config.toml
head_dim = 64
rope_theta = 10000.0
rope_fraction = 1.0
parallel_block = true
init_std_o = 0.00607
lr_head = 0.00712
warmup_steps = 200
batch_tokens = [65536, 131072]
dataset = "wikipedia_en"
MLP neurons of a small language model. Each row is named by its layer, matrix (gate and up: input weights) and neuron, and shows model dimensions 96-223. Each number is 128 + 32 x the weight over its row's rms, rounded and kept within 0 to 255. Numbers have three digits each. A neuron's up and down rows have the sign that makes its largest values positive.
Before each neuron's rows, "fires on" lists the tokens most often at its 100 highest values on Wikipedia text that the model never trained on.

fires on: "\"", "==", " | L ", "com", "\".", " alleg"
L6.gate365:192114160126091116091151146123143202119167126138116146118182159084117166117106131055136143112058170157047073115172097159160143193113148130116116104090091133127171117150116139170145142107063172152111123128090121098094139138173106143085219163163106165069124136132133137146144111198128158138139076097136144183189145169110107112129082125096130102138121112166166176074171110101148098151110
L6.up365:134114093084096133106144127078110155095125113134145221110125105129119182098149091097182117115131130144116122117152167104121132220102104119060139092141104087141086125155148092175074128192084109124097085094129070052166131128136137158122171131121078123122139063147116172085157112066146165182117127152207136137157176128112120157068170095088191108149091150116145111078155133133202063187146

fires on: "–", "th", " one", "os", "irst"
L6.gate663:135138200105146079146140134088112150132146122094125130110113162128134154183157125093089124099120149139159146149190168070115132153161078158168110173091085104139091118173090186192145078102175089139106145066148156171153054139151105119155124158073144146191113116159137134160215123107130166139045176123142123069133166155139062143116139189092119143120113121183198069119151128113139143097124
L6.up663:166103159113140149093161111141151076170149164117139094142167104136162152182191115117106097151115100126144114167170130165116137072130146150177163146104165108141113128176141160107170079132160153096134095088116125123105151103136092121154093127102131111200130125105142171135158141131118142120066111149142121111140068214067153079112120157155111157157111172088128126131174059104100117139228

fires on: "\n", "\"", "′", "\" (", "3"
L3.gate15:092138116138111130197124108095161055159061161137165170082115159215184056146139151169097111147133081094141158147205113140110178165099107085162098111063151141126118146125178114121112086134099143079159130168122136080151112122098152090125148151125082131136130161182105173157131131194097080154180128172098078145177224122082149124113123190166104120106104108132128148137123100067132129139127
L3.up15:116100117150154132177131117091141145111113158176100144159152170164114147181110100091126120094111110083124157121196143168152161160164122175097065122122123143121158141103091104192141139142106177176109045071093206103145151099091109100157191143101122143182113137160117100106161119182168132096103190119158113139097125103132101160113151122151172148106097121105106161154103087105145077103150

fires on: "o", ";", " los", "z", ",", " ESP"
L6.gate638:104150082151135166111095126066151019097133132125132068115134179153090066110111152153079181137149167105141098058135115135097118151144169170168158100165126132161109166134132115160173133114088129112077147127130150114127158174087163140108137115071076122181120159172175216121128114131137127143099100158144134159086086112122139155121122184092198161118090107158098100068170117146155134100104
L6.up638:090124113100124160130106082110095145151103148122096157162157169089046164129136146090147140058070174078086115120116070138144080133091124087195105135113065146144127140157083080143097221180050125159130152103133139112118135133088151095101176145100144155114061131098161107095150099144134181148143174077159169102099140091142127157148119104144155090117106137144184149159192152147076122136149

fires on: " |", "\n", " | ", ".", "% |"
L7.gate532:122112176150031211128161093090145151077135109136159101153159116112149131167064157146102138066064049141120167134070108139133172109167119128096116127112149191125127163065052175164121147169146169113132084203147070151112163157088127151145129124072117152176149117130106130059108190166127153186119147125153114132068111137128181147179125129069163134116062121147139122149147095153180194137117
L7.up532:187154120138104130083109130166149147052149097164118113175116065158133083106124066120111147112107084118213140126081183098137165154160132050123105155170109155171125147064087118155180193150111158180108129138124095140144124067136101136124155123067178109162144135084114066147113162150141182142119123098179098142091115116100118121143108080158169093105120156188152152171131144171067135139131

fires on: "88", "8", "87", "86", "50", "85"
L2.gate201:140129161114149145111115136160102093152139130165144089159180163140126110119167166163121135134221118112188186148112102115129132092165066076225218114147169101094186125110107081143115151069134152130102156170115115134127107108102149093127080139152173145133124155133065133099159159138112167057123154115120097129118113111050128140143126173095158096125097120121138140112118158161128141110105
L2.up201:128120112143095123152136094141082136141095120120171096117084169111182098136170136186175102168088144106127109175126181160164042121083085135168147088160102130104114085155135192113185109088082068093130090144117147111151111159113151182171094103142099168181103128071133146081121162136126100145080139082170140093135074145099139136126162129166108162111107082136131072113122130089131118104142

fires on: "ey", "ly", "z", "er", "ars", "ger"
L2.gate170:174144124116132214131136068134174140131200156110120133115116107179083125140104170139156061159108119129097133147171117133135154115143168132061102164139190087130181121098144129193077071127098126138132110168051126137111186127103095059141083144195128142135130090156072159093117150148117108101134096079150157106153131157140130155187072100110099159141135163144132127134095117129159114192199
L2.up170:145135128147135121125123159088118099143143130147165151160142159085083107132103110177111098105171079094103172112115125131116079086099152108086071141079146120122111172047100163070095137177105103130123121114119171121168189082084125179086147176144123158102095152121109196109124116126093172095136066115082140189103135126163141128095151155127194161127149153132129105177156096103157147078097

fires on: " dis", " rel", " h", " dem", "-h", " dev"
L7.gate617:129156133115123103066156127148106154157106072085059159178137118099096164147174118153079154092057136098100066107175119110073138124076164137078156099106134138096140109142078066117126113109144066136111066122096131096147120170128189068108096134137083170088175155126120144142160111111111175125110115100153154208103044100144123090106124108128089111096140154108169094154121139142174109115137
L7.up617:125176157112139117116094159127137116108103140155116120130151103099130129112187161114118168151115130122181158114139140119114132151170114154143122151135088156181115088135067128102181107138151112115113087094153161142097167166062093103077115116138116171113177139029122223145107157146152222085124100074174152120156155183135092074109066120112111184133133172078207131151171184101166149082140

fires on: "ner", " following", "e", " Minister", "anded", "ier"
L2.gate503:104133120127134166105114156151133141101171064143140142137175103152143100178128143098124143169098152095113053122203101195076061141062135122130111098106096128137164093062128199056140085125129117142096178136154121136147119174146121122155076136119113170096151145097133211158170210049092091159129120135084089132080151147115132133129123114159148127171162127132069151108080168136159164155138
L2.up503:135134096182174118090144114158134144148128100132154128111121109175124078150131151108142156072112097109161147107112126119134149138148174125121104109141128125067142073080040084196131120081164130161102173157095120129143076077056123150109085237074147124154141094157073164091159172065146121139156092109116106152086124152125151126126095122133197177127084128167110117163122140119155158120155

fires on: "\n", " | ", " |", " | — | —"
L6.gate482:145053136095192154122150082103098172110125089157182120163192165107112146140195155110104104155119089167149193091069162094127151095145175085118096059069156139059119157120064122153196120115187164172124180149106112117109098149101104141121129117158142148136146164104105127126185109132100109099108099160113052107100106144111149139142118071156134193097151148193165118121181118145111163126148
L6.up482:181080163145191082096088130116064143138085134135135144120153173139129147167115138109137086127094116117105125120090157127114210104116171107130126100101185147074132081114147100126172106111101185155067143154115087129115085093134172154125128136163121078130132122107123051089119090140105182113144078121125129097103079070169137131091170125121132191032123121186167110141166117117133130137146

fires on: " s", "th", "ss", " one", "ach", "an"
L7.gate418:150112128179112153074115154141140189135134156110154165070144116110073104130163158149096118100151120121151129144156119125117128141188159091154144100121133134167096195146171123082120117122112121109130130099134150143050077184117082102131153074118179152129099196179130124122121117162084137102101166154100189149066068108089150112122150148096119164099097068115122096162128158108085166118153
L7.up418:164173091191140092085120082154051189125185101128123094142093134088134181208170140079205121102116172138142107165142097107090118065110117084106083093085140089203129225169112094136212082121083166134098171133149146095172120115117133137117094124134094151097173146158087151115143081104127087122133102219102119080150121117157098148072069168101123110137078106066131089130125177164096157112158

fires on: "==", "==History==", "ă", "ing==", "==Career==", "|---|---|---|---|---|---|"
L3.gate462:101146142126086158110127183131082160062135051066158185162169147103138095111104087142171117128156157083148097120138114139174102107147153061139152130073141100108167181169119114132157177142101109190157115135111087089125137136103147110153193171131108041170137155133109108148135075114071120091133145096141123107191097199149137081103063136149160112149173155091127111120157153182121131178102
L3.up462:126150200128115169149139065158121171093170150143132089181102112112074105131096140095133133155100112112054110091054115118085134121074128131099106117099095157190158137064084131124191120133079160140165092140116137102171158089067109108149092105195098112099115155136103139116093127141156158156106114001078140115148120148091157164143109132105156126134142117166109141169152094087132157108111

fires on: "\""
L3.gate109:060187104099176160117105124131126144048102109137138167147080090129140099112119133099122102136157145075128201165139057156056130108031068139099165103073105114103072144084110134138115099120096133130130106154092143149136200129123133147080116147057174090111159121187086179144179150115118164126096112141107109121111196167138119133136119120173146150097156154153197117137139140150155160127135
L3.up109:116097152079130167149055095094197142097120170153096105112179117092158183142100121069129149124122136116064144132128154171146103162113166168091025110110080082137131138123140156082126149119141138133220128101098160112148156129159132114163134071150113064176131136165098148165189107192159042145146093097089129147155110138094135138112101160159091132086141058132165139110077117144109089186108

fires on: "==", " =="
L6.gate55:107189150112126148083138141108138111141099057114121138123117124119077178121119077062169072117093123171138111083160099117113110127135088202114129076091166097157155117185174076165155176186142134143121141026119145105135167156107116106134156092126125187138127132140143125144094097161144100115142183080159136131128167159161083125122128170124106111185123105167120146121139115165106116165089
L6.up55:100038161147116130161120117161139111098126123127099182150134154152099128107148047112126065154113069184098109111112198130145157143170131134109039130142131175141065165138141126113196112157130071169150189129089127128087112080132127163119135114126148130134138104127103112109108134150097114137152177131162116134176132126116148150174135124140174121122134121159119162152130131175128100111074

fires on: "ol", "ph", "id", "om", "\n\n", "ome"
L2.gate174:079152093111126080088105146066128126174128119109128116126139131184115125149106112106092109104124136120083075109190113145157156086109123070087096125143131124131116135232159115153094140143055102144152158158117075108120124125084112138169090115093109109141156104162103110071122101070118096157183053161122088139125118112101171140139148089160111135118106147140156159087139175124135101058105
L2.up174:060142071126096105116142109116098091137116210154132132136113134136183131144111182192096171102084154170084102168111150124158157109092119134211129123175094111143121180162153115135108185109079113126120110158151065088122134112066165099130073168104138131174128119133115098109159107130079082165127088136127135109077139127117105082156141120169135146108140135110132125085095123083166162105060

fires on: "aph", "s", "here", " family", "ature"
L3.gate559:148156154167131162128118135102107117103132195177120100094067085162097142149146096093191094127099128229077118093077074176159110122149174114117129123146120179124148110150183152171130123140136134139130165076131172117092092090122187117180077161116096077121088149086112151099125123185106038083128132113115145142155103137120124121188127126157177106142091142149166156142130115157080075107184
L3.up559:147150133111150129126099205171123114166133142135102129130151104079160160119110137113089099138143186133166130163121059127101133107157092085139090082098160100104087106068131147162168131161151100087115090090099156139113141063155070100164159103139117101105117093144122108167118143109144180083063132139082128183119092172146164093124160112152135140100135095115126136103102108074095050140158

fires on: "er", " Minister", "es"
L2.gate523:152150130165144144077074148135122095174122108099098137086124088204164126158084154122108139123074173120112102127166134094185170097121184092115132098109124141156131090084131101116147156137139132130133195132109130159121140083129126099093098127156158116182206082102078119049124175107148073152130093111141064169167124122130158063162114083168173113075119097151109143118112163129177155140077
L2.up523:167196107153124143152122103097170049079120147152106141101138117136121135181094131122101122197173114166083139111164169146162103117144152108098140140104128097111133084101137146136166155212083089204113199097138132155141098092096106041109112212112106116104107085133151141130158183089116090082125098083176155115127116123162116117121082099130191148084097128148118167134127118132116153131126

fires on: " |", " | S", " | ", " | F", " | P", " | T"
L6.gate421:104102124074168131064112146122092114142095131107201124166127100099126145202201140189116161150109123100179151127062191096139106155143113123140082138103107144120152127046123131143108162104149138165065137124112129135122109135114070175152111135132118166126203132139131118149152120111083151113146134063151083118066167089133140107115156066132144149163131139097157156201173147144142146155191
L6.up421:123082129118126074116111121142130228117140073178115076154110103145113160131137122167099087149106140196122162090093125189093192117165107132142169123078164135124136122115141125178119100156191123094144136131146099113072176075123101157157153152089146135161186072095133057131168137125107143075079113117146140121135118077130148158148133117125137153081111125125147128151183116100121100153125

fires on: "==", " ==", " % |", " Score", "\n\n"
L6.gate597:234129117069142132153114130185127071076108147117115104130057106146036123171142128127158155181094112093165136168099156166066141156129099119132065121124097151176056070149131092140123095191112122143174129141144129128067129177109104180121142126149127158132176112119131160105147054126168143157224116171118108136122113144166104131181170151104106109139086193098177098178159127141137125138135
L6.up597:134126099198094164130097141128151112150141063125124111174135116111072131159083157160156077153141126060137067099134129101071165152147090146133162109186117109172098069111181102150109125121151151146071166099106135104160113100141117136111179078160160130115124142126152172121121061112148124109152168127159136192111156063136192117091162108100160048166157100148156171147135112146125137121169

fires on: "==", " =="
L6.gate533:190200095150082128116121136143118127123123151071103131131114118114021103146100154111196142142135093168104107161130149105083159148143092096114103127097132125163126113126146088077106126172094146103060138119110107115107126084136160136093131134179167210078207120188180159055139091124157123156146142167132098162096157138192144119139187115121124078151100141134119152138109163168151121168118
L6.up533:172176118150087140146110099194106131110119122111099126123136110091074136170105150123186128161098104173103070158144152174073195132127083095181116105111119145168129136115135096104123120136088123086088174151170122126134129076134148158075142114153163202087156129185178156079125118119137128158199154135142084165105167171179108145150156106073162065179145142137129120119093144200123116156123

fires on: " express", "l", " No", " sexual", " real"
L3.gate214:142128129155112124122089148103104080188120186106108142101185128077055103161162163117067166184089078089072105109171202119119168159129126159157161080118127172135136082116049160136130116125106153090130135113136133115096128118187132108187100122135166079127148143122180143084158139112073123159121172103146158140109094091085164129083115105142121142139170169154171150118127086126080120150169
L3.up214:117093116165127114103138132161134120135161108142150097089143113132074086117113091128107101184108118109106152089093142156139128139165153168166152148146144174141128107144159222077144082131101208052174073102124127200112077107198119084146132101131176105159131104133129099151146175123118139105096177105151156156085126075100073066155116095090083152117128135152190186109120128127081153195186

fires on: "\n\n", "\n"
L7.gate70:112074096105098145116171105130039139111116174105180134141158116071139110129112134124093107163122132122108134160079131134159137158125151126164128154132110112153116102137072101119082148135157122116054159077121172131119133120097148134040153159144134160162165151160116081158152060087124188166136144119133116117140083152194130122149141070072123059167148162150074150168154104087125114172106
L7.up70:125151161175175099163101120171134176173165032103123155104106153169088148129155162122132157192140108134174139130137164103137125119143086114090151156127146106128083091127126095151098141141084147161100165103109144059133182149113193129157117122134136117179144140195106109122155155158131112140112156152153128107059117101162208089099148102097097053112122139132148132130091141187117089150091

fires on: " =", "\n", " (", ") =", "\n\n"
L3.gate180:066182094123145112101127148112079143112132181046097129157094074165046103069115098149097133119092113088127112157094119157114105145138136117129072125149145097147131117188163088130142157156100132111101167145096084116076079163124139152116106163122114116086137151095119095097139075191123156152140100089143098169095104120102091185108152163103093064122130085117143152111173170165166163075150
L3.up180:214163168106146120083120131127117141089172157147093145141086111150099202164146132122151129112064069184173150158165106091092101093123179176135129103132154148117137048125133114164150126090137193064092119123099084162147113158101082159102127145103106195080172103093099137103118115143177138166127059153130155163123094089092134161080058136105149106117123114131136166085121113133157141110100

fires on: " ad", " O", " Ad", "ü", "-A", "ō"
L2.gate153:161068125107140130172127055162149153165115133121115074101109098151089151165108147119073094143095130172113134137128189130114135157143132140172136161085118133103131097108198163081112131127081142204118095163161080096064088093124102150105085114151138082065121138117115077091110146127098093100141066156170149080148099137111102178154138142127133110126168138110069060074098133114197155134133
L2.up153:151092147129118183168132076156131123157098133096119097128132098132105133129098162157114136155108170158117164119107153131142112131078132119129174111089130124072146120057198158116154201143104164153149083154137120071097162134123115090087090092159108109078092150121092133138129143107110088078114054132131085108111100191124108163166097153147144137150134102133135101115109169078191136162147

fires on: " $", " =", "=", "$", "ost", " £"
L3.gate416:147153086186077125145133150157155137164170081156149122109107127158124124103177071108142135099108112155149082174104147141144102173090169096093129128085084146138101103160186066145142117131099104144062089140141118131115080127086131143175151085086077127125097157101084134077183151109158120177072102109186151130137117090182106071125126102152153129070120069181151112128143179175128133126118
L3.up416:119166168151155120123140128172106090087193109169100124154045162060128143109165103161143110077144100163136097137172174093101125114133139158187137148156135154139149117143156085175162119170110104195106100112121158142112137164093096127191130137099107151195064107121126163154123167118157125104066109091098112106131098082207084077154138175161179147161101077178153135081209175092142115174109

fires on: " Mad", " ad", " Ad", "ad", " bur", " Mo"
L3.gate479:098122171120097099090183140141129158157128131121105099137095130104137128124097164123124114098150109141108086153147125145139160165133133105088128154146146100198158060111152170151106185182069145128149124148212113099094152103049075003119185140154127116117168082169124060145168167100149100118200109138142151122091061111162079117101126099145169119128115150132107115160099167161139121159153
L3.up479:158089178116089104095104161114168077172104106091113109120157174143137147100118122128113163140135140170195153117135142120098166121144161067068139107145132115081145131170098167158155180109102140148130100091158097099066094122119150131091138056113143073081094113115154120173119144129179128112122155194098098111145128136116045108103159153121137098104161087142130083082063126141104130127096

fires on: "\n", "| ", " |", " |  |", " offer", " During"
L3.gate261:187150163069209142095118105092082113120134103118149111139156101105082136141090148145168162073098144140088103177208137114102167165137166137103107172117134135146067094109126105139109146141105133090090167156141130167106075126125216071111152085068145167199120131152151155075114130110126115108152095128124115176049116106122151146185080144161135161153127125131134108112199117136149105115101
L3.up261:131160130128133136099133167104185180130161123116132104181115082129117153092132140161201168099094117106139148151174159146132157111148088134112102139103111115199123143103098112160022156165172163139172129146160114220139130111101133141136103137119149124143135144087141183111085128115175168129105100059126153106134067123075136158090109126119136143153115115159108141125138072171160106109141

fires on: " head", " Chief", "lay", " How", "row", "ow"
L2.gate150:140177114106119166109124123174130149184123142121134129116144048109090153168150091196155146196093109157131143103202167082206120097187165132102097116080172103150125129200141124069103142184114061111110152154164136111079101126124110135177081113142088071108162095176139113177128174134148144061107128145097148111106097106157145143106122124109157122102175146163127145165174127117135145081080
L2.up150:127107126159138124142087098130133055150145172097102139090119086118130079111098150113113149149080206116121153157104121149083079176074127129143155167107131127127147130113166087126125101135168085103205087140113198100184101122186101128126133042173126129136077134130120148130114138079202061121097163126141172155177112100115139151167110206166123183145146155125120137114089096076147113084142

fires on: "\n\n", "==", " =="
L6.gate404:153161107125084141118120115148091071150115104102132126126104119102080122156137141129162143176111151126134090152159169124050175154160072119210157126132144165199140136071119145057106097131108119135116165112137101159098128112116132115068195121115127240141187111180138163129141110087194152194178157145136067178106139128128108141143114099129156118179104162167124180169164113162179085112123
L6.up404:136123166137113174084067103170100129135120092092124124143064136137125117144103158116158156155135082130109095142123160145060143175168124137128111086107148138149101125089170130102121132172102159125100148102125119153087109094119143126048105111158089194149182157198166185074121098089136154139178094183140136193034126120200115135150156095132117047160106111156131127159104150120083123169131

fires on: ",", "K"
L2.gate578:143151104113150108037161142100128078111147166097100125086148155135099146113066114129144143182119118157135091149116107037112141172075133145175151128161132148183137147131164143112079139124106220104108084126134113110117141122149135155137126137148106090077180117134152202156166141121203128090133135117132112103149083169120120136176082119090148068146054116113158104121120130152159154132084
L2.up578:088141131115096131135110147131162159088091103144138129119130037084134145105163169123163224148091134130102118085150106143128116083082117090147197121151154140117119061141151163120128152190113148122106108073139165132072129138121100120102158109137116084074099116143193168203137112183192147114147104138122088154108137124160114083136158075064085079142098073187121136087130188134099132147143

fires on: " This", " These", "This", " Mor", "ior", "ase"
L2.gate646:182176090116130149145175138155091153171136121123135154137085110084150139146141119132132155141086113128144098155202155157170127128149183116103185128128131135170126153142126204091124129179105139044099139088117173102106115203145138123139114127146138078128151106125126157109107125188155168146126152155132124161140107107153128110193138076134208156147160147147111109106183174129127102117160
L2.up646:127144160142173103177103147114113185147086118124076215121139136122131212127144171120084201136165090149087133091172058075090171101203149121144165137110116161143079130102160113081150155130136106127126145106051161074158147077121117132131115158093116170149114164174083164106123116107107088079161142149155143158087083128180114129087099135098139080075131067164111126126081143149164089171137

fires on: " =", " (", " |", "i (", " –"
L7.gate176:149151134123102182091117068145066104120074129164114186102146091124081115100195110111157141125142107098088154127181107169139132186102164128113082163091111166141130087132107131154155092129133141145117100169110121095153133101118104121077179148105175147119157121081116190088097149130132135137138121136132160162148102168125141125129089196113108150106161115124183133128205132154157131135141
L7.up176:155124143107141127108104092091101100153081161115112124133133117026104105098169139146176148136137160119093104156092158136168112075110148149115088103163146128116119129126127149143106098179159130094061102131097095122163107142109101101087132129118189125087207091127127133092114140142159150111132140224122168154123051079140109135103136144155074066093131117118146138102124123156204128103132

fires on: " people", " You", " drug", "ant", " men's", "ro"
L3.gate193:157119152125151179137076137128089093131132107064113107119151139143129170127180062168169141165085130184179114118134162159192106142097153137089137088070106140152112148131127125083163125091106106084101117165103069125164093166103137101202105085118185108166150149168163119139125119128085122128148159103148166039127147109160111095139118199085144132074155116108152140124093125081136149117198
L3.up193:094055150110188195107080088139129106070086147099099117110057179108099140147143135110101077175150164146111113104080115098088144148216136093180146089122083170080166160119153130139153150083163118139156111150166174148152096117155119156171103116146157122143104117135161122121179098157099097140120151066172118083157143184158143078117131138141088138138137132127174140171170088117108146151178

fires on: "\"", "'"
L2.gate641:162112115175111152130137136105120144115171118121152121123127166136117120165166108090122077120183134108153142088101115100129138160086178116144135131070155181093127123111137111094079182123092110098138066141098159089167130117088091089182134138090160086121167083199071094085154167196114083138088199151043134075141127064117160137111124137182122072075140169132166149129094150093119054112088
L2.up641:122102200136089140148129081110179107111136142153142135082148118177100120051093117082123152146088152144177159150097131110144184120109148159118075166153055153120085149181109105179104155113181149174182132109086116160150125061116080163064181139146090128127133176181132151163134070174119144099184099189144082127101159111131131101059140201137119147064136112164149130148095066113135133111144

fires on: " and", ",", " or", ", and", "s,", " and c"
L7.gate525:090161169135130099201139104124107132080142099157115130208152157146091113123097188149157075113127100159082142152133114146190149148124114088111107116143135104116147111134185121126105086198136131132202160231187140142154122184074126131145154105087117090109167135193125128103112185172103177154136155118172092169171132115145132121152162092094145118038094122145101128123089156129126125101148
L7.up525:105197145158121113159107105112148161144134133088050095134120142168106111096129103181131134204143154158128094078106115127133165118156142112096060165117086155138134119127124145140140127103091136176164121159187118121120091145161176163133070171116161139147096161120097150167197103120127170101111142092158055123127097128100122150097135161102175095148152141175095151157162084121100137167155

fires on: " fin", "==D", "inc", " Carl", " complet"
L2.gate653:157088188134112146127183114135181089104160119060119076081159108152084094127132106151094138170151123078165162193158109064072107104118125152113155140122146206142145095102166134165098092127191190145183066155096171132098193122142058106119132114148077168126154097097123139139129097080140099081095170140140102080169082144163152123140199136051131164154131165102108111154154133186104085093083
L2.up653:094080132042081115103149086100065111065159210118146108104133089093082099170138109188109118135159134141153145158139143059112118163150125168138131125176199175196179127095186151111140093109108091133148084130119078117132082118109106149142031114138132155178074106104054135165146133115071096134121129196125119089128154119170138167120106146056106107207109071151175114151170109167104121103105

fires on: "88", " own", "87", "50", " construct"
L2.gate583:106116133147119092094110151140085178200194112089140113148140110157140114149130112146195173152097065119098132195186103098153200131140130132156139156098180082138133128183120129164126114201070110108157145199158145134123131102103145107144072159107132156200136106113115183051139153147089117151152120139111108079164093138097094115174133143088117137117149140100121170112138112130136111174119
L2.up583:068126141171129161178138090121068201115161085144147127097151098121117124105163164133171108172145132163165136206188117064131128180141116111130133157080154154119060137154083127109150140216111122095110075136184154118158116173128186127192122114085087104164116167095119191059185129129119162104113148103128098075142112160102132083119137106114168140112130111169086115129094163123142102144156

fires on: "7", "′", "86", "70", "50", "87"
L2.gate149:167142162137125126099085096147170142101173075145121156165140123095144162091146084126106164140138149121132107166070135133145139155104140166160159096098125109129160172104168112187162166159065051120156163125087109095126127157203138185105147101083070101102162122108150130122055108170117108137096121084134139134210142148080133115122125142117174138060121148117131154159121096118106157108142
L2.up149:146154154146145130126100144164134124108149143116092143108172094108105151177086154169145157137140045136105151126158186088095121153134145089186157150088132122092096167031136146144139110124134107077166182129055146167116146112155099161127116120157150097107126129094124112113104092153168064128080153084142143112184142177079136148169134168110141153050134174129108142123138067040103135084164

fires on: " the", " of", " on", " an", "ows", " on the"
L7.gate410:100143083115166150122126170172119070076081133114183091138113071197106108149133097118158136143090145152134067151150131193136126145127099171165102092146113132141104150123148117125203151099137146113093138217137088112130123072138190161135177210058124079171100128108152133115126120122116172101103139120137092128148141125154104152134179102142135052158141166164082141182129122212067123109110
L7.up410:121155142080150114092131134160169070082160122159170121104106115095066157151105122113138136174137127131153106147158126184103104133126150192079102074161135195164177167129071099145150092115164093149108122070123134092153150125185162166114114151084149137146123178159159151087158156069122141133135112141076111114139153198144090135131123123156086140133151138190134144097070091096154150109053

fires on: "S", "E", "P", "I", "D", "J"
L2.gate455:124153087110122155182105083129084159160115132078107100100091149169160156142108102188091182192101152139123140162115130121185114150151140077102136064141187142179141110106142142165097125103125105112133124107073118105117141151180178162144129195131111115158143141052115187140093127112095118102198183116152139124153090103145077171145104122100147165143127074102155060147126128145150131192126
L2.up455:160113100182084141143111191071171134143178164081066112149138144156123131169156128085127124203137091096143134156138123132087102126087091131128138136099166122177143093190135190117150091103067126061066173144139117134163104160154121227137111127136130123152157171108135114173123123103125148222101114155141139115162146113140137112119086078054112124156099118177164140129113151133131112093085

fires on: " ref", " surv", " bro", " fav", " fre", " prec"
L2.gate693:162206122137184168121109127082090131113153103146091104130094117129066144088163155101107114107130160138122121158112123105154181125071132162146186141141188147128159145157142146071179135177101083152129123084111121119154196139111131141078155103140131126152103077117190202121162158092114146095100101176142100116140099128125143199094127160177157200135132173119133127105123093146105093119107
L2.up693:136118088196134126155157100149209095088156148201126139126150164090119116140075112127114114151123073098185112139110106168125107194148151146166164116124126106125118164121134168143136102111136121125158062081174127103098106144168127126086096122119162134111101106131123057140156116112123098179201164178125117189123108150093112145106068171147124190110155148182101177086142123109109119147114

fires on: ",", "s,", ", and", "es,", " and"
L6.gate343:145100145164099110142062130141108174146166098139148139153091172191032148105092168141122146137123116138109101083126151145120163113145027140127094164090122175104104169165140141110175112168099143125140162124123126113158130120134099108085086175159155124154133153118076073117139172117084084107113153117127056086114078175116101158159145088102153145159108148156141188171083174072095133182101
L6.up343:167115153086130121153177036057131131179124097119114091131109109101106141087123173161152141159102127174161180081133102070091112163127091180114062113135139156152101094161095095146110121160078061084110098163160137115105078148138080154195089221075146131121108129162069131196140069131067149077106125087178108097171102150123107083092088122146122111128144104165150126139122105132147136168156

fires on: " T", " | T", ": T", ", T", " and T"
L7.gate444:114156137119096138130119135191086047137109136119088145136121117104092146122195102135132095123135135135082102128128173151074137140154134140035120109149110181156167158105103082120083153104111148097091112135142117155160079145087158127132136115108127200090072078178069123109172150040149167130084139116090154134211098119118123146138157122116119171146145125093080210127133148131132109145113
L7.up444:172133126142132185100126165073099118174091136112054119110135170101142125169153137135162104148134131140149114111073150113153135110132120115183169097170182114109182151143127146161134128113119139165138143136120121148163074166181189110143168068126159080158116127110121113137153157131107087135167157133141150155105117108161118140147116134078131151105094130159118130108100099139123035082131

fires on: "\n\n", "==", " ==", "International"
L6.gate128:096118152138133107139185101141139124091128175130178137100086098097128148100131164152137131137152105099141137114101121119102128160088105127145156116166081115129076150128150134115113117128126173168094137053132137156100153127191117103127156136148127193119151089120167159097149060122132148123151135098107060124101093123171186170108102080026163082067095110108137112099108078094134113133096
L6.up128:136167117188084134105191122126081092062139119077153067132081152101160096181119161144150159111149128096086128161121170087088159144117042113057094137146152125159120069114194146023100161098104175150126156094126142121093126129091145145163152103161090208145140158127156144094143117142079156135098157119153130151079198152130104153066146157114123096183134139137107118154187109117144102143123

fires on: " and", ", and", "al", ",", " or"
L7.gate229:118121169095096094156086100106185090130115111114115113163127194143109174090104155178112177229149136168133153103175150126119184109125108128138134098133043118199175161124087063076101086130131074120098140145149118111120146157140116125109084126164187092166118104153124117138149158115086151126096167125147138095106067164120103143150110048141190141135100126149143204106113114197133129118092
L7.up229:136153125115063114113165118114147127143173167108172170139167130083114154080108096130176108121119124115133090145135135098109129193145177143091230133160127118109110100184176194156158071184125098073096145117114150152152112083112123126136102127128173119172139194123138088119135109070082132082151137106114094147117107185073114135130164065178107149123046107134108192076089134174135113127087